{"intermediate_size": 512, "rope_theta": 7000.0, "init_std_qkv": 0.0412, "init_std_up": 0.0412, "optimizer": "muon_variant", "max_grad_norm": 0.5, "decay_fraction": 0.923, "final_lr_fraction": 0.02, "doc_mask": true, "dataset": "wikipedia_en"}
MLP neurons of a small language model. Each row is named by its layer, matrix (gate and up: input weights) and neuron, and shows model dimensions 96-191. Each number is 128 + 24 x the weight over its row's rms, rounded and kept within 0 to 255. Numbers have three digits each. A neuron's up and down rows have the sign that makes its largest values positive.
After each neuron's rows, "fires in" lists the words (lower case) most often at its 100 highest values on Wikipedia text that the model never trained on.

L3.gate383:148088133132127097132129092130117117111157087161074155099091155093067195149158146156094123143141117145104135139169132158104139138156081111122138128134162152115170119088117110099095095107112102104129129121130126096095113113129126138117126151132113153126137143152144119178114113117121113133
L3.up383:123100155157132104142146097157129155081111122132132153163123121123141092121101155127152143136157123176149167142159126116137109103156091156128133121180103124127141125150138157176124119132088113156162151134135137125100112147185123104089074162089117120076144158170145131166112122143119125117
fires in: "goals", "scored", "score", "appointed", "scores"

L6.gate245:137121134120105109108117146119136135102107105112166124121119156100119117129147134156164157092141131100127142145152124086109151119106100094155108148190129126104141114148133098150133138135144093131154141092123145144144144125104127123137121105099107145184106116134112148109174136140109166158
L6.up245:074122130147084113150111122153124129122161105140112120153182107119128140107158135117111153148161162095120128151152124114124151132121105134116093108135152172077103146089135131129159130135121100129134156140140140129107121110178154115180152153163119134115089121161151146120111113149141151134
fires in: "set", "out", "made", "make", "up", "much"

L4.gate23:108130118118156105136112142152120187105139161127122164109128114112125147120100101144100108127111148136137113116145123086121123116123110147126149070129146158113140133144144118096126146174160093147122155138126156133146140152146133128108102096116099121168137081135171155134124102108166073134
L4.up23:165163116169121053104080135094119193146120155155134109105137138133138114162159149124104132132112064104148104143159154156097109105151126126133148131127147128130130139104158123108109153089158106155134137132104146135191122149100135084130132113111159123122101101115148126133161139149113099085
fires in: "bronze", "committee", "itself", "prize", "later"

L3.gate248:127175144140153115156121168127104196143165122113109148136128117122102128127121112127124156165176115176155103148137112128121121100123112148129097136139118056149137147146096148153143132153141116136158136109158130110085149138107175110119125167142109135104163167135129124148115124117127127148
L3.up248:122173137139122138142098156152153156123143112110133156114164174114130127150091147154145168156180116173153148150134110135121104129182084121128116115112136094141119120082154119110168185126137145144150112099156129114120135112098160103116095137155088156088136141120155138119118109131108156180
fires in: "0", "1", "placed", "skills", "defeating", "spend"

L6.gate185:086072130127147174130143137109107136112095147137139126156094129130101172128179131161140151124105125138092153089129114123110133149162112117147142133111091096111102143134087149136139140111128165086090135096164083133129146145134102121087127139100137128135116133131127125116111108145131129154
L6.up185:161091132089100147131120126131099130153124136135161166163165117136133135158118116135150121157125144139187132123155075110116131152115086101149120103148114110114122117168125165070149152121099138154128098156143167119154118103157105108164179145122138163072115149146140150147105111144159155154
fires in: "one", "father", "king", "children", "sister", "brother"

L6.gate3:101119123111115058135160131115157095118090138108096115149108129097164077143093166106155135141152142115133153132156090110102167111168119113092136145119119122130154125135108122148108091088128110162135151108121121143135134131132107137156124149143110104134121117175102112138096158111094125131
L6.up3:123119094111120134130135135132078104107120115159128145123133169125153121126131139101135094132115149145134102115092139123144101130122113152112162126081151072108138163121122106148151130102172112182121154109112124162112128132095135092125155180135099117123092144159097105131096087109136061094
fires in: "was", "been", "became"

L3.gate24:125122117165158099147151117114155117112123124155139132168179101123116130111130132118129127123150154124134097119130140136102140100049122144094130121129155142167110091137117128175115080134108101133096133087099107083121109108118130121150111109164113112148157085129092103098130153143111112099
L3.up24:145151114128131133116142113106112135154136128127110116161165094122094166155118175147137137104122110139131142106142124160095135148123175111141122119106138161101138133155160152119115067149103148127102107111150120113172147080146134136145180134113100105089106114121108150154155113127074112067
fires in: "is", "year", "although", "authority", "was", "elevation"

L6.gate134:148108100143106129148162131189137143147113099105158133147135118162159136144132120162094146129101156122126159127127123102147132166132123173114145174178120118127136140148159156121139153148146123132105086149100180113128174100120051130167167105164096102132113144110123130101147123118122112129
L6.up134:154172149140145105100131092158144104070103122105125087143151125135100113124139102158092136134104167116121149108165123095126124132094141093125118120114174128124136137131142128153117125135124164148102148113115126152115162130116153160178081132145126134150108171120109156109079097143130115142
fires in: "it", "name", "himself", "something"